{
  "n_head": 12,
  "n_kv_head": 12,
  "head_dim": 64,
  "d_mlp": 3072,
  "vocab_size": 32768,
  "activation": "quick_gelu",
  "norm": "layernorm",
  "norm_place": "pre",
  "bias": "none",
  "parallel_block": false,
  "beta1": 0.95,
  "beta2": 0.99,
  "lr_head": 0.00575,
  "seq_len": 512
}
MLP neurons of a small language model. Each row is named by its layer, matrix (up: input weights) and neuron, and shows model dimensions 256-383. Each number is 128 + 24 x the weight over its row's rms, rounded and kept within 0 to 255.
Before each neuron's rows, "fires on" lists the tokens most often at its 100 highest values on Wikipedia text that the model never trained on.

fires on: "\n\n", "\n", "In ", ".", " In ", ","
L3.up1406 [133 141  80  98 126 119 107 159 127 171 114 138  73 120 106 134 108 151 123 129  99 132 112 159 121 151 111 155 101 117 121 115 122 133 144 121 127 157  90 101 151 105 121 188 168 151  80 128 100 112 110 105 139 115 138 120  61 128  97 149 109 121 102  81 119 153 135 134 139 170 189 129  89 108 134  79 148 149 106 127 124 110 139 132 154 128 122  93 110 105 142 153 104 113 113 111  99  86 146 178 100 135 154 113 193 110 148 137 136 137 163 135 147  95 109 160 120 122 148 125 127 139 137 123 186 149 102 138]

fires on: "v", "-", " gr", " Pr", " prov", "r"
L3.up1454 [150 155  97 105 128  75 121 142 131 114 134 117 159 141 135 138 119 134 136 112 123 180 147  88 154 138 105  89 124 142 142  92 152 127 151 132 174 108  93 121 133 136 127 109 130 156 125  96  69  60 131 149 162 187 148 135 146 151 120 155 120 171 116 161 156 124 124 146  65 115 159 105  98 144 150 134 131  97 154 139 151 154 158 143 132 142 148 130 120 101 157  98 129 112 113  94 158 105 108 141 136  92 147  95 150 109 151 169 118 148  69 101 135 102 111 143 166 125 147 143 125 192 139 111 108 133 186 124]

fires on: " | ", "ves", "ated", " Member", "hr"
L3.up1135 [145 118 119 108 116 134 106 122 132 136 124 150 158 151 131 174 170  77 143 132 158 150 165 142 168 169  83  84 118 155 154 133 138 124 115 168 128 134 129 163 109 119 151 119 122 145 129 147 148 140 158 117 111 139 145 151 126 158 140 159 148 134 110 143 127 159 132 108 117 158 116 168 128  97  88  92 174 107 102 103 123 154 102 151 136 135 136 142 139 146 129 133 139 112 111  94 132 155 118 109 136 125 135 151 126 131  86 153 199 172 127 116 156 103  79 119 134 104 143 141 140 160 130  86 103 121 143 160]

fires on: "g", "ug", "og", "eg", "oc"
L3.up76 [135 124 153 131 168 176 185  91 116 143 121 111 105 129 173 117 112 120 127 134 146 125 123 102 140  83 107 141 122 121 166 123 140 159 144 114 116 151 125 105 143 160 131 148 158 117 145 130  87  85 167 139 101 128 133  91 129 126 132 101 117 130 106 100 136 105 129 135 125 128 102 155 166 140 142  88 159 124 162 136 142 113 107 188 104  88 127 136 136 102 149  77 125 123 120 120 148 171 140 132 109  68 146  97 155  69 164 188  86 102 113 122 121 123 127 142 107 134 119 156 119 118 105  74 143 124 168 113]

fires on: " of", " of the", "ed", " of M"
L3.up1856 [135 125  99 162 123 153 116  74  85 109 156 115 139 161 141 127 119 102 156 136 172 120 134 108 123 146  82 122 132 132 126 104 169 175 115 112 109 113  97 136  88 134 132 143 140 109 166 156 146 145 142 133 129 145  80 132 130 170 152 158 109 150 125 110 165 154 109 117  95 143 146  95 131 122 160 178 163 106 152 114 181 131 111 133 177 109 166 127 126 135 134 111 142 133 145  94 156 139  98 135 128 111 132  98 114 135  95 138 122 108 106 163  91 114 131 126 168 121 121 128 145 125 135  94 150 106 135 168]

fires on: " | ", "1", "3", "6", " third", "4"
L3.up1707 [109 141 103 139 101  98 105 143 155 149 104  84  93 152 154 112 118  82 145 142 115 141 135 127 117 140 104  93 131 118  96 185 115 144 161 107 146 154 138  81  97  85 105 112 104 152 158 135 133 117 129  83 133 148 116 121 141 137 123 107 141 142 134 131 151 127 125 116 153 124 105 137 112 136 140 110 121 160  84 103 180 176 121 117 118 100 130 136 137 152 138 133 153 165 174 118 143 116 139 133 126 147  87 103 162 166  96 126 139 104 158 129 134 102 111 117 139 126 139 142 109 127 176  97 150 144 137 131]

fires on: " | ", "0", "our", "4"
L3.up745 [131 125 128 135  97 102 138 163  96 112 130  87 127 122 151 163 128 123 152 115  87 157 149 132 119 170 107 155 146  99 153 120 149 146 111 132 138 174  96 108 111 133 126 145  85 111 181 127 126 116 134 100 165 171 128 145 120 130 133 152 131 146 161 147 119  86 116  75 133 154 111 127 140 122 122 109 151 106 109 155 156 111 115 151 100 123 149 172 156 113 106  89 144 128 124 135 117 140 139 135 127 154 122 135 141 144 105 111  93 140 181 147  98  99 139 124 166 121 113 146 120 124 111  80 146 142 100 148]

fires on: "\n\n", "===", "\n", " ==", " ===", "=="
L3.up2777 [163 112 118 101  96 121 148 144 134 145  72 103  92 108 120 138  95 152 175 138 109 157 113 159 159 151  98 134 130 142 116  91 113  74 130 120 123 130 100 142 114 115 115 162 176 114 143 154 153 126 114 103 120 113 130  84 102 141 106 104 121  86  97 161 167 158 121 128 102 116 115 126 146 154 181 146 132 109 133 156 113 119 134 187 113 144 119  84 130 133 138 176 142 142 138 143 171 143 116 119 105 136 153 145 138 130 129 116 149 135 123 145 142 116 110 119 109 134 128 106 144 182 142 126 155 115 126  93]

fires on: "\n", "′", " type"
L3.up1015 [133 182 113 161 173 108 140 141 100 100 128 109 125 116 170 129 146  87 102 178 136 183 130 114 147 127  75  96 103 103 126 137 109 106 137 131  84 105 103 143 137 124 123 121 115 154 124  67 108 139  77 152  98 141 145  59 133 127 122 159 111 136 106 109 141 124 100 122 135  90 146 102 115 147 152 184 133 119 117 140 146 136 123 131 154 139 111 136 126 157 167 126 127 125 130  95 114 120 172 137  94 108 150 157 128 122 113 138 137  99 140 149  75 111 128 167 148 100 111 110 113 115 143 155 141 116  91 134]

fires on: "\n\n", " |  | C"
L3.up1572 [115 104 157 142  89 119 129 138 153 145 109 187 125 150  99 136 113  81 147  96 144 112 145  93 177 155  92 136 130  96 132 104 179 146 155 127 110 113 127 135 115 117  86 171 129 123 150 163 125 113 137  96 150 140 138 150 115 141 152 140 128 125 110 110 137 125 142  79 117 147 155 120 105 107 133 119 122 105 141 142 149 101 145 140 161 141 140  83 103  88 146 155 123 115 131 133 122 129 121 151 140 131 120 125 165 130 163 131 126 127 160 141 131 123 156 138 125 103 163 116 127 167 170 116 130  95 134 137]

fires on: "az", "iz", "z", "c", "uz"
L3.up2563 [ 99 194 100 116  92  95 146 149 109 130 115 119  92 117 132 134 125 128 127 158 142 131 113 140 142 104 110 113 143 107 107 150 115 117 148 122 134 137 105 127 130  79 111 129 153 111 145 135  98  93 150 135 107 189 113 140 114 130 107 138 142 155 120 132 103 143 126 142 125 124 110 154 101 133 116  94 126  90  93 169  85 121 145 178 177 104 118 158 121 112 178 145  76 145 133 118 136 132 136 150 119 125  79 126 152 114 130 158  82 164 117 141 127 123 128 134 138  90 144  99 114 156 163 129 142 117 152 144]

fires on: " (", ", ", " is", " He was", " She was"
L3.up1916 [136 128 137 138 104 112  95 142 166 143 142 143 100 140  86 124 130 109  98 156 179 148 128 107 163 164 135 121 121 136 157 123 142 139 127 130 145 107 107 147 131 132 163 120 125 141 101 137 104  97 140 121  87 151 129 159 136 174  88 141 150 158 114 161 141 174 138 109 115 112 117 193 106 117 105  89 137 125  48 110 117 178 129 139 163 137 143 152 153 130 131 127  53 161 103 139 122  96 112 114 124 109 139 114 161 119 120 154 117 110 128 151 153 104 148 184 133 141 148 111 132  94 140  86 131 104 126 111]

fires on: "0", "1", ":", "2", "to", " only"
L3.up797 [126 110  99 136 124 131 134 148 122  97 125 168 116 187 138 115  92 106 146 125 192 108  96 148 134 126 125 140  87 131 114 165 152  94 138 166 170 112  95 162 139  92 137 131 104 138 186 134  69 107 128 145 124 124 136 168 129 111 112  98 112 111 138 132 136 120 126 104 146 126  88 100 125 156 125 100 144 115 149 181  87 162 118 154 121 112 129 143 130 177 125 155 126 165 122 104 134 111 112 105 105  98 101 135 135 118 153 132 104 118 153  97 158 111 100 126 116 126 129 162 101  94 149 138 118 143 146 127]

fires on: "; ", "\n", " Arts"
L3.up1262 [146 113 136 132 145 131 158 111  96 134 152  98 182  76 169 125 122 117  92 138 130 151 106 123 127 135 127 128  86 144  99 146 184 126 127 117 114 129  50 126 116 111 132 135 127 153  95 154 143 128  99 165 116 148 115  81 136 110 182 102 114 111 112 104  97 178  90 125 110 116 152  61 162 158 176 108  87 125  63 133 173 133 126 152 113  86 117 156 126 152 143 109 125 117 108 142 151 104 122 134 117 119 165 142 135 112 163 121 154 108 124 170  87 113 110 126 143 134 117 114 121  84 106  74 136 137 157 142]

fires on: " U", " | U", "U", "up", " (U", ", U"
L3.up607 [104 160  97 123 146  90 129 153 116 134 156 172 145 114 211 149 124 144 116 107 120 133 158 142 151 163 111 101 114 101 116 145 147 109 112 140 152 110 170 153 153 109 115 110 172 160 110 123 111  93 145 130 113 135 193 123 144 140 161 111 146 122 128 137 120 103  95 124 185 103 122 135 145 137 155  95 139 127 149 144 161 104 120 149  93 118  88 159  98 126 129 133 107 120 161 111  95 111 149 112 123 120  99 130 159  90 142 114 145 108 127 117 127 116  99 131 119 118 109  77 134 136 174 138 144 123  94 146]

fires on: "–", " | L ", "; | W ", " | +", "|  | Republican"
L3.up168 [131 164 152 126 133 132 194  93 143 140 105 164 162 145 125 133 140  81  98 136 141 133 140 111 180 134 139 123 147  95 143 108 100 139 103 132 129 144 108  83 127 119 104 101 169  82 146 108 124 121 104 146  95 152 113  80 133  91 144 110 157 100 148 105 133 118  72 101  94 145 131 109 115 128 121 130 166  96 109 138 114  97 125 127 129 153 117 139 131 172 123 139 119 131 142 119 189 120 134 108 135  93 132 177 179 113 105 146 101 165 108 159 158 103 137 128 134 104 107 139 143 122 144  84 117 166  94 131]

fires on: " C", " S", " U", " under-", " F", " | U"
L3.up1780 [143 150 114 132 117  83 142 128 115 135  95 162  92 108 139 110 150 134 103 133 143 104 142 155 134 142 121 107 116 134 135 103 119  97 144 112 151 101 136 139 139 109 133 116 120 118  95 141 165 116 131 132  82 158 154 129 124 138 164 154 140 120 128 129 145 136 114  79 162 117 105  87  91 146 169 126 133 124 158 140 126 100 143 126 129 142 124 136 149 137 146 119  97  97 146 130 116 155 123 118 117 145  89 132 156 123 101 104 148 124 160 178 102 100 109 124 185  99  64 116  87 133 136 115 166 109 124 158]

fires on: ", ", "\n\n", " | ", "==D"
L3.up562 [121 132 119  87  97 140 119  98 109  99 120 169 106 113 136 139 140 109 133 127 148 110 137 143 144  85 105 135 129 123 112 136 137 107 124 152 127 113 114 137 104 104 111 106 137 132 156 133 159 128 117 130 134 154 125 168  85 126 121 125  89 130 117 173 166 166  93 110 128 114 113 175 126  77 178  53 125 127 156 179 104 122 153 153 152 122 140  97 133  89 192 120 131 170 161 121 131 159 172 109 104 141 186 149 174 115  94 177 155  99 136 112  84 128 111 137 153 111 115 127 122 147 133 110 142 134 149 142]

fires on: ",", " | ", "d", " (", "p", "; "
L3.up1708 [141 154 110 157 127 122 131 153 138 169 108 127 126 142 112 113 134 120 161 129 160 107 132 166 101 133 107 142  98  85 113 142 143 146 129  90 152 174  91 115 128 137 138  97  89 151 171 140 129  98 129 102 147 161 102 134 112 130 102 154 164 177 121 125 137  97  87 147 139 125  90 147 126 126 147  78 105 147 114 114 141 167 144 126 161 146 126 135 146 155 132 146 112 159 132 132 130  99 145 116 140 198 131 120 134  83 107 143 174 124 152 127 168 120 130  81 138 168 120 150 133 140 152  97 163  71  59 138]

fires on: " | ", " |", "s |", ";", "\n"
L3.up1478 [163 142 112 130 130 120 121 127 145 114 136 123 150  94  89 120 127  81 121 128 135 159 102 128 124  85 109 126 132 117 138 146 166  93 154 114 140 150 111 130  98 141  94 160  98 120 113 159 136  98 116 149 120 131 154 130 152 124 161 146 104 132 134 165 128 114  84  69 159 105 105 123  91 132 122 119 147 135  96 174 145 156 132 112 168 131 135  79 146 156 144 131 116  96 128  93 126 128 119 126 139 120 121 154 180 130  94 130 130 118  97 165 140  99 154 160 166 122 101 105 132 134 151 140  80 132 105 113]

fires on: "\n", ";", "; ", ");", " ;"
L3.up663 [156 114 106 133 146 157 108 134 110 132 173 110 119  60 136 146 146 105 100 158 134 175 139 131 132 129 106 103  93 118 101 122 148 146 135 122  84 166  94 138 143 142 128 158 110  99 130 123 137 113 109 141 131 129 139 157 136 121  98 158 181 122 117 158 107 123 116 112 185 146  88 144 150 152 119 137 109 142 106 138 102 131 124 140 116 134 128 122 210 117 137 145 133  93 178 105 160 132 164 126 103 101 125 112 164  79  97 131 129  88 103 127 140  90 123 123 103 152 144  79 139 132 150 104 140 129 136  96]

fires on: "i", "e", "a", "o", "v"
L3.up2530 [136 137 109 119 131 130 106 143 163 152 102 128 134  94  89  92 146 131 108 119 146 168 145 149 147 143  92 126 147  74 154 134 171 127 163 125 154 144  86 116 117 156 106 130 112 113 136  98 152  91 127  97 149 179 113 130 132 156 115 152 117 137 133 145 131 148  82 165 115 130 107 106 130 135 136  69 142 137 107 163 165 142 152 123 156 156 166 104  98 138 106 114 172 120 136 107 135  90 119 107 147 109 114 133 142 140 133 149 133 115 170 126 133  95 101 101 155  92 138 100 115 118 159 147 137 130 117 144]

fires on: "\n\n", "\n", "==", " ==", " (aged ", " (b."
L3.up666 [128 137  91 166 138 153 100 169 139 131 106 154  89 132 138 112 115 127 136 111 150 150 123 107 124 156 111 106  98 130 131 103 135 136 139 144 135 114  48 167 119 112 101 116 160 127 105 145  90  98 135 111 119 143 111  75 117 108 132 116  94 145 110 103 134 167 122 168 132 130 148 133 135 161 117  95 157 147  92 131 197 129 125 130 185  89 123 119 123 129 124 130 106 140  81  87 110 128  87 153 122 129 143 133 152 105 108 108 168 126 175 120 104  99  94 171 132 146  98 121 123 125 164 105 167 128 107 127]

fires on: "ing", "ed"
L3.up2428 [124 135 110 144  92  91  97 125 103 130 159 171 130 152 148 134 105  65 120 163 172 109  96  92 130 132 131 138  62 108 140 115 146 112 118 124 102 131 144 113 104 187 175 126 126 107 186 164 137 126 155  97 136 165 133 148 134 133 115 149  88  98 145 102 123 125 113  56 145 140 152  94 128 139 160 154 142 133 106 158 125 168 110 139 160 124 141 127 164 143 151 129 120 106 150 113 103 131 154 141 130  88  92 106 110 115 153 143 127 117 169 159 123 110 123 117 200 137 118 170 119 137  71  91 126 101 138 123]

fires on: ") (", "a (", " Mac", " Mc", "–"
L3.up1738 [123 122 124 104 145 145  95 122 146 106 146 110 122 144 118 159 121 131 133 103 176 149 117 155 143 108  99 117 102 117 144 141 102 156 112 123 146 103 116 132 184 108 141 128 138 118 147 156 134  83 152 148  92 112 187 129 114 174 133 151 125  97 121 138 119 107 115 133 128 107 101 111 166 133 164 160 129 121 155 121 109 125 153 167 125 129 164 120  97  82 134 108 119 120 136 108  98 106 139 163 132 144 129 132 199  94 121 160 107 148 162 124 111 112 136 124 123 155 151 110 138  91 120 117 179 116  93 142]

fires on: " | ", "; ", ") | ", "1", "7"
L3.up2876 [102 116 156 120  87 150 121  77 121 114 185 154 120  75 105 129 113 103 130 170  96  95 115 139 106 102  92 128  94 117 139 144 127 139 143 143 146 142 123 131 116 139 104 157 131 140  89 115 160 134 147 126  97 159 120 134 137 128 139 141 140 145  82 141 106 150  74 126 144  95 139 117  96  92 156 114 142 128  52 134 151 108 106 152 134  76 125 152 126 147 102 119 144 128 116 112 107 114 159 121 125 118 127 175 173 103  88 146 167 119 148 139 110 100 120 126 149 165 119 114 132 114 133 110 140 182 110 130]

fires on: "ol", "n", "ill", "ir", "o"
L3.up2115 [119 119  98 107 137 140 126 133 125 151 139 102  89 110 111  98 114 134  95 110 135 141 146 172 121 116 119 140 137 129  99 102 142 136 158 161 149 114 125 130 135 159 144 144 107 141 139 152 136 119 107 139  90 186 127 130 110 147  78 112  90 128 121 142 124 133  98 144 140 102 132 136 144 131 151 138 101 109 113 141 102 170 180  88 168 114 164 153 128 116 193 139 127 104 117 105 129 101 149 138  97  87 135 161 115  94 134 193 129  92 180 111 136 120 120 140 154 129 118 110 120 108  98  66 143 130 145 131]

fires on: " | ", "–", " | +", " Center", ",", "-"
L3.up2373 [130 129 151 102 143 144 154 142 155 175 133  95  99 155 132  88 124  89 103 129 129 106 143 131 167 142 136 131  84  91 151 139 106 116 120  82 110 166 128 110 102 177 151  91 134 169 167 107 150 115 150 106 120 145 109 120 151 141 131 131 159 114 127 136  95 127 125  97 126  94  92 142 126 115 141  98 144 144 136 162 123 137 174 159 113 135 110 122 150 157 130 112  87 122 138 103 123 110 160 137 126  88 127 154 179 105 110 115 121 166 103 213 150  97 104 168 117 132 150 132 123 132 137 124 157 117 102 141]

fires on: " | ", "; ", " | — |"
L3.up1784 [134 158  97  93 125 130 103 151 140 125 113 107 157 155 130 146 142  81 136 132 153 140  94 115 134 134  82 134 125  97 164 194  68 116 179 111  71 165 156 153 110 139 130  67  96 106 146 152 134 126 137  86 118 158 151 139 145 154 114 133 129 113 120 133 150 139  61 104 113 101 171 110 105 147 130 110 109 117 121 159 125 163 136 155 120 160  48 105 165 103 134 126 155 126 158 132 112 139 127 140 123 143 123 125 131 131 122  84 101 155 117 157 131 123 157 116 151 130 109 113  94 146 167  86 112  47 120 132]

fires on: "ak", "ch", "i (", " | ", ","
L3.up2439 [118 127 111 157 133  76  87 164 146 109 166 100 145 127 146 142 127 112 132 147 146 120 118 112 112 162 122 112 104  92 110 157 141 156 161 114 127 124  75  91 154 167 114 116  67 170 120 117 142  94 109 122 106 158 155 100 134 121 156 133 117 125 148 136 104 150 136 132 139 112 110 154 140 140 136 129 118  87  95 136 168 153 127  93 139 156 132 152 135 118 124  96 156 153 118 117  94  87 138 126 150 150 104 140 139 113 137 123 109  88 159 118 146 113 143 109 112 121 115 136 133 134 124 110 149 116  83 149]

fires on: "\n\n", " (c", " \"C", " \"c"
L3.up1005 [113 165 111 134 103 103 143 144 133 139 124 134  93 114 138 127 114 148 118 134 155 110 125 107 126 166 135 128 124 107 147 163 122 126 178 135 120 132 173 145 119 149 115 159  89 131 133 139  96  73 105 109  99 130 185 131 107 150 154 138 121 144  88 108 138 114 125  98 115 116 175 163 118 101 159 127 110 140 166 158 135 139 135 139 116 117 121 115 125 134 102 149  97 157 123 135 140  99 126 188 134 111 144 129 146 140 165 117 100 107 166 137 132 114 125 136 148 121 118 139 144 101 128 118 163 118 113 123]

fires on: "\n", "1", "2", ", "
L3.up363 [122 184 159 133 128 111 102 131 117 139  92 125 135 143 132 123 149  62 185 182 115 151 116 124 131 143 108 146 147  90 134 134 119 154 150 141 126 151 122 120  81 141 117 146 137 145 112 157 109  70 139 134 124 114 130 130 137 150 105 131 143 152 128 142 105 152 120 143 147 137 156 133  99 131 142 130 122 124 101 165 137 161 102 103 111 120 176 151 200 165 183  91  94 148 148 144 101  82 140 116 121 156 124  90 133  96 110 156 170 110 146 124 112 105 130 147 126 135 148 128 134 157 126 115 123 161 167 115]

fires on: "\n", "==", "0", " =="
L3.up1123 [162  91 118 116 130 111 147 110 177 136 107 171 122 152 143 109 135 157 171 119 122 136 128 126 147 141  87 130 104 146 103 111 143 121  84 167 115 147 105 120  89 142 145 132 133 121 157 140 122 105 119 141  80 143  97  98 123 105 115 148  87  76 122  89 105 175  80 149 132 178 152 120 107 139 138 119 145 143 121 113 128 144 132 162 106 119 126 125 134 137 132 145 126 139  90 118 185 105 107 151 149 137 131  86 137 122 116 135 153 122 181 108 129  91 108  93 141 140 135 101 133 162 125  98 153 133 121  99]

fires on: " | ", " year", " season", " appearances", ", "
L3.up2589 [118 144 111 109 128 117 171 121 124 107 103 188  72 108 108 138 148 115 161 168 122  96 137 155 137 144  97 149  95  70 122  99  94 101 150 132 160 133  93 116 115 125 101 123 106 144  91 132 120 139 111 123 135 160 168 137 126 135 113 161 120 150 148 111 149 130 119 123 122 109 132 143 104 154 171 106 150 112 131 160 137 113  99 145 160 125  95 116 141 186 145 150 153 105 156 120 139 114 135 140 139 133 149 136 169  99  83 144 116 168 137 141 157 126  66 133 151 136 100 138  78 144 142 103 110 135  73 155]

fires on: "em", "m", " the m", "rom", "-m"
L3.up1789 [123 112 124 132 114 107 148 120 128 134 119 136  95 109 119 141 158 129 149 118 170  78 120 127 101 115 102  90 154 134  95 166 112 170  95 151  70 127 118 136 126 127 126 166 129 163 141  95  63  44  99 112 119 122 127 130 158 112 109 141 116 124 110 145 132 132 138 135 134 108 175 111 133 147 222 140 140  92 121 145 128 137  94  79 138 162 149 133 109 154 110 108 138 158 158 139 162 118 112 138 100  99 108 136 135 128 148 145 135 130  97 155 176 129 129 130 152 125 143 142  76 107 143  83 100 126 126 111]

fires on: " with", "\n", " (to", " with the", " as a", " as"
L3.up106 [132 141  85 164 126 151 156 144 141 121 107 111 137 146 137 130 134 114 148 127 116 134 186 141 135 142 120  86 133 112 108 155 157 119 169  78 140 170 120 126 106 138 119 103 108 112 127 150 114 102 117 108 152 170 114 130  94 116 147 129 143 118 144  98 110 110 132 128 119 106 133 150 169 118 157 156 119 139 105 173 168 182 127 152 182  79 112 139 126 103 154 145 141 140 143 103 166 129 145 149 131 132 155  92 131  67 104 137 119 136 128 123 162  92 115 138 166 137  93 119 102 162  71 100  94  79 124 155]

fires on: " al", " Al", "; ", " under the", " | "
L3.up2735 [119 125 106 131 117 107 131  99 114 135  70 130 107 155 126 155 133 150 165 118 174 151 156 101 102 113 137 125 108 101 140 141 176 114 155 128 160 131 130 158  88  84 157 145  92 130 110  92 118 126  78 103 133 132 147 157 131 136  91 133 115 132 137 158 151 116 116 165 157 130 127  87 103 143 155 125  82 117 173 128  98 149 140 137 144 106  96  93 146 115 116 137 150 141  97  40 138 173 111 148 121 131 119 181 154 127 124 126 126 129 117 132 139 122 156 136 109 152 172  96 138 125 169 136 158  84 137 137]

fires on: "-", " or", "oc", "r"
L3.up19 [142 143 143 170 110  85 118 155 135 112 159 128 110 139 164 154 122 128 140 106 150 133 177 116 133 150 123 111 141 147 124 117 149 144 152 116 140 120 144 105 124 118 116 158  69 197 194 168  83 106 150 143 150 137 135 145 120 183 151 143 140 106 120 118 144  89 110 131 153 122  97 120 122 106 147  92 124  78 135 129  74 175 149 143 151 133 110 128  90 111 135 123 130 157 125 122 142 101  99 163 119  87  92 137 127 113 135 187 156 138 177  99 136 108 118 173 153 112 117 154 152 131 124 111 113 129 116 164]

fires on: " | ", " |", ") |", " (", "t (", " Center"
L3.up1307 [129 130 105 106 129 142  91 117 109 163 134 122 145 123  87 114 119 101 138 135 127 115  75 111 125 122  97 160  81 132 148 130 159 121  92 134 103 148  99 180 116 122  90 119 146 111  99 135 170 108 139 141 129 161 155 133 136 130  87 137 119 105  72 152  98  87 123 126 130  90 155 147 104 159 118 132  86 119 125 127 101 140 152 136 134 148 136 105 145 154 140 108 116  82 115 127 145 125 138 186 132 106 116  76 216 114 100 111 101 124  85 160 142 108 131 148 129 152 118 132  93 140 151 132 127 141 124 122]

fires on: "2", "| ", "1", "\n"
L3.up575 [127 116 176 152 133 101 135 123 135 118 137 110 117 132 117 116 134  65 183 155 123 129 141 126 113 159 140 118 144 173 134  96 143 132 190 147 115 115 123 132 109  86 102 108  92 138 109 156 159  97 124 127 113 130 121 145 102 132  96 139 147 148 120 100 111 133 106 120 127 137 114 156 177 126 124 155 160 112  85 189 141 135 129 143 121 132 126 125 155 139 144 143 113 154 159 139 171 111 101 141 100 138 104 117 170 123 114 138 137 114  99 132 143 112 150  91 134 124 148 157  79 139 165  73  92 124 228 107]

fires on: "\n"
L3.up1624 [130 119  77 150 176  58 131 140  83 139 131 157 185 116 162 113 120  80  57 181 124 154  79 108 112 156 113 138 115  89 177 117 140 158 150 128 123 142  84 129 119 125 119 154 145 160 135  97 177 100 125 146 165 151 132  82 139 131 105 169 118 113 148 109 153 130 101  90 129 107 140 166 145 140 163 185 119 136 111 125 117 125 157 115 172  40 138 134 153 173 163 107 141 145 154 144 146 119 120 111  97  79 168 149 151 133 144 120 126 117 112 139 100 102  95 183 148 123 152 124 112 122 100 133 155  96 112  98]

fires on: "e", "p", "i", "ac", "k", "re"
L3.up2307 [111 201 143 117 130 117 157 121 122 125 117 162 137 116 135 119 119 148 120 152 106 108 139 134 153 127  98 139 113 125 128 145 139 111 140 152 135 132  69 127 139 107  88 137 123 164  97  82 134  91 128  99 127 154 145 114 137 120 141 119 118 130 109 124  96  97 118 131 147 116 147 156 119 108 105  96 174 112 120 152 158 162 109 130 129 134 144 148 108 107  99 113 107 128 122 137 113 117  96 122 135 106 134  96 140 150 133 142 128 125 103 159 140 118 121 131 143  92 124 129  96 112 138 145 146 153 123 102]

fires on: " As", " as", "As", ", as", " provided"
L3.up477 [146 145 115 143 117 102 106 106  95 130 163 168 159 156 117  93 158 143  88 157 120 106  86  96 114 131 151 128 115 121 155 164 135 110 118 127 156 123 127 132 155 149 125 147  85 114 134 122  90 112  99 131 121 167 120 141 113 118 110 121  98 116 136 159 146 142 104 150 169  98 119 117 156 103 176 102 114 122 110 135 144 147 163 140 125  85 142 151  66 104 105 132  96 138 124  91 108 155 120 130 147 126 119  52 148 115 162 160 108 129 148 128  98 113 162 160 128 138 142 134 103 177 100 139 131 105 128 160]

fires on: "ag", "ad", "og", "ug", "-Hop", "op"
L3.up2136 [118 145 109 156 151 139 141 139 159 127 147 110  98 134 164  98  92 115 155 127 135 195 101 110 111 113 139 113 138 117 131 110 148  99 157  95 108 132 103  92 112 147  83 167 118 156 157 124 109  86 118  95 142 164 173 114 122 162 121 152 108 155  99 132 156 117 135 177 156 120  85 140 135 141 146 108 152  93  86 141 145 131 135 145 109 118 134 155 145 141 158 124 172 196 149  59 115 144 106 170 179 132 131  89 168  92 114 178 100 127 119 110 131 119  96 141  98 138 133 121 126 123 115 115 101 133 106  89]

fires on: " | ", "ur", "ow"
L3.up1926 [126 154 113 111 129 139 112 154 103 117 100 128 146 160 122 113 129 127 124 107 112 198 161 135 168 150  78 114  97 146 164 147 119 119 183 111 149  89  76 111  67  99 106 128 119 105 168 139 176  84 113  79 127 166 132 140 134 134 129 125 145 113 148 142 129 157 115  95 104 139 115 163 124 144 131  98 162 102 107  95 140 135 135 130 113 151 134 147 155 166 129 104 128 113 136 117 109 148 141 136 129 147 151 107 172 143 150 100 155 154 161 115 120  91 164 109 140  88 168 137 130 138 139 129 139 126 125 145]

fires on: "]", "’s", "'s", " his", " of his", "er's"
L3.up2648 [108 128 121 123 123 134 146  90 147 141 144 130 168 127 134 148 135 105  92 155 142  99 150 154 127 152  84 116 120 127 159 125 119 141 132  74  84 140 101  89 138 141 119 128 142  90 156 146 139 115 115 114  83 128 138 161 132 132 120 159 104 124 137 138 131 146  78 110 191 111 101 119 139  93 151  95 103 143  73 159 162 135  92 148 131  69 176 142 145  91 127 126  71 124 119 117 146 113 103 142 114 111 116  66 153 154 102 129 115 135 152 154 157  96 109 130 124  88 145 101 151 147 111  94 167 118 118 121]

fires on: "1", "2", "13", "12", "10"
L3.up1587 [ 88 128  93 123 102 172 100 132 124 133 134 132 163 112 142 115 110 138 163 124  96 145 105 130 120 118 120 160 143 123 120 146  75 120 144 146 142 122 118 130  72  80 136 118  92 143 172 167 178  80 140 108 122 121  96 117 110 152 184  98 129 128 122 169 164 168 100 108 159 150 114 115 129 129 133 146  98 107 104 129 117 127  96 120 150 127 155 112 107 144 158 139 101 100 192 184 103 150 142 162 113 127  82 113 161 146  91 117 156 144 145 159 141 120 129 116 104  89 155 158 126 130 195 120 166 129 178 141]